From a checkpoint of a small transformer trained on Wikipedia.
Size: width 448, 14 heads of 32 (2 for keys and values), MLP 1216 SwiGLU, 26.2M parameters.
Training: a variant of Muon for these matrices, 372M tokens, 7179 steps.
MLP neurons of a small language model. Each row is named by its layer, matrix (gate and up: input weights) and neuron, and shows model dimensions 128-255. Each number is 128 + 32 x the weight over its row's rms, rounded and kept within 0 to 255. Numbers have three digits each. A neuron's up and down rows have the sign that makes its largest values positive.
Before each neuron's rows, "fires in" lists the words (lower case) most often at its 100 highest values on Wikipedia text that the model never trained on.

fires in: "served", "set", "carried", "sent", "gold", "special"
L3.gate225:111172066108137123157075078160139121141114123099137084097111111146127160215194104134188109135146152130141151134072157122111161102102148091074111133115074161119157097142176138119103096115181126144123126135121154151175175056164134091139140134120045126119180074133133125134142185173125067117149194100103169144124158107122102122114193139200175132087183087123112153133140150109141164106170
L3.up225:074168086106124126137107030151102144120081091124079066075093134103129133178186124149150124123126178140170143140109177117101171096078152113117091101119121185116145086141172155115032108122101156104135121139118131144165165062180127080168126149105125067132112083118082130155119161160108108101141179111112125144123120155098135161137227156181144131123142120078081132124159130114123164070149

fires in: "a", "two", "year", "brief", "one"
L6.gate818:187127085118070117150095125074087151115153063093125077138165131119148080107154139090183140122122086113157082150086089197106089159114120149077149120103133079136147102190125128119097155116160118164220117130076068114143111126102149178110130139062104147206212090101141092151145104142150131148148133132192076094118147136104101152083132172121141143167109138110136053057111163106072169196140
L6.up818:115142119153145076146118095152113121100107168089124120117137093141080128161140130172127143100129072101104088187160187145078079090096149152133129122084173102115101171155150087141100156104142133082132082130097142113088120134094108123129096114131114065126120156146129082139092129148118112106167150127120136133156122135107094139096116042128109163107093184209150146183090068117094106117146

fires in: "country", "rock", "county", "state", "national", "populous"
L3.gate555:151138131144126163090078126090126091152102128100142104150108129191141099113145060128088128120151159145129084098171106110122121131148107184175135111113147139112097116181132111143157158123143114200135141133150138065112092092119114103131113191212140138140147189152065154171128055144057092162137094199178144108101088158166156067105156113120102161098070054131123124090077116132116103142120
L3.up555:157114249138140139088099171098148079084163105136138105136178191163119114114165128168109166106116107102134170120142110141115123092173103154073107109122147120119126158112079140152100163109149146154087136145152122112164066052117116069094134158197116087117118184148120131139141090097104089106134136126144136069131134109107149094063079087159140125138042051156094111046065142105135064102162

fires in: "l", "h", "win", "in", "assists"
L6.gate377:131110071145119153142134106146122161120128192153139085127174148160139144072182076150126130153129170099157209064114151099159110123134112150174130136198178068150123122128149110122143135108104111158154132088112132085154187145090160087163087110145121112122061187147101124133139129086087052104147142089189112154109186175135144150114155156142167105152093120135102099109120152125118130098161
L6.up377:035112131069143163124132123139134108196107129134080157107127126147155142128126099111103116103044061116111140116140103100094119173131118078107097114143156103131131073139127101143087092154164114095146112145079112127146103109077131178125120128137127144099120144152110141202096111149112050167199153109204152149107145088129061174115171179113155121141117168103094104132170123147150127115072

fires in: "back", "right", "left", "front", "side", "western"
L3.gate365:063192154149113127187071159071137139176131104158121134165154079109059085110064132077226082160172075098115102152157117141117131112070119105170110118126098109145140124141161189147151098093102097113150131135144111146058082113168188114135134118086202102101132164144103116125157134116147094147043139141137171082154173143115078120113117123159127111106123182088148199146126154119153177147114
L3.up365:098222126156105141131091153105137128181127116139158104150142122150138125108127103098175068174128141137122102122106113113120132150066114101083086073075077094205113127118138160166174106095165105126130115145097124138062148129131160191143140123104181123146073134165093150060139125168161082180042184152153130030125089175165066127137152126139133126127170126096134174154070205148158162150141

fires in: "years", "before", "days", "day", "minutes", "long"
L3.gate74:121183140131126120095116071131122118090160148141134100159163107128123118197125145118123128168092158141148128057100070118081156135164149143127125123129096154098084134099115194136187123162109088165080158163109085121058113161117115149081148123105132072086136094101149151086130105129103138138115067119071088084147107141044165147125166178127195095105165187134118150088109081148144196073130
L3.up74:125184155120091135109167120198084130124132169133162144168092069137101120101150145140137143143139172152122108124129132109091103099161184108125124184102110125200156062103144147166146171151106149159090085077127184155124113199147149113102108135120064109109156187166073089143093169129153101094131164160107165160130081107080192161121110187160103094151138211106119218092036169136137103123096

fires in: "is", "house", "area", "was", "group", "club"
L3.gate854:137122152152166121157142081105135157099153158167150091144104167122173136120129166176134144130175110107139179163105151169188127075092074161140158053116162154098132111090145127167134144146172110133205128133129110102176129189093133142133088096112146156139104119097116115153101110158143066149045171099145099155078078189100163097083117141103148150118147115140132124164114155112138131116190
L3.up854:114146132120124109113158113145129105136079130124174097110134155183213152149165150177159092082140097118188143117088107066128074056187111152174152095124141149149079127153161144159104174087087152165098121100111114140149142204076086082132081130109094160088177145124165086175159140142139131117106166135142154100171079156121176109071149132115145087095044098152091129067141093187154113162204

fires in: "0", "jr", "mrs", "38", "mr", "87"
L3.gate400:168158106147182122151135125171179116155163094142175161143162091139095106123146110162124160171088156139120116101163129099117165099160174175125136115168136061137154151076137106138125149090109125137117159173148095155116145129102096120122085145101140155149127157098122093133209138137135128132114181079093139076092172099110110141116130149113155107189128102136076137167122133132143144143086
L3.up400:177088123128139172124157122143183088215173131172130162138047096134101071193153122136133127156143161141120174186095188163101137144115123131091147121158134115089094138186159099134106123137086123124104041159108118163153137078205157158165134106142122069143119127130140111161151121068178041206110154073143117120107130105131171148108158157054132174074128141145178164092146156144195116080115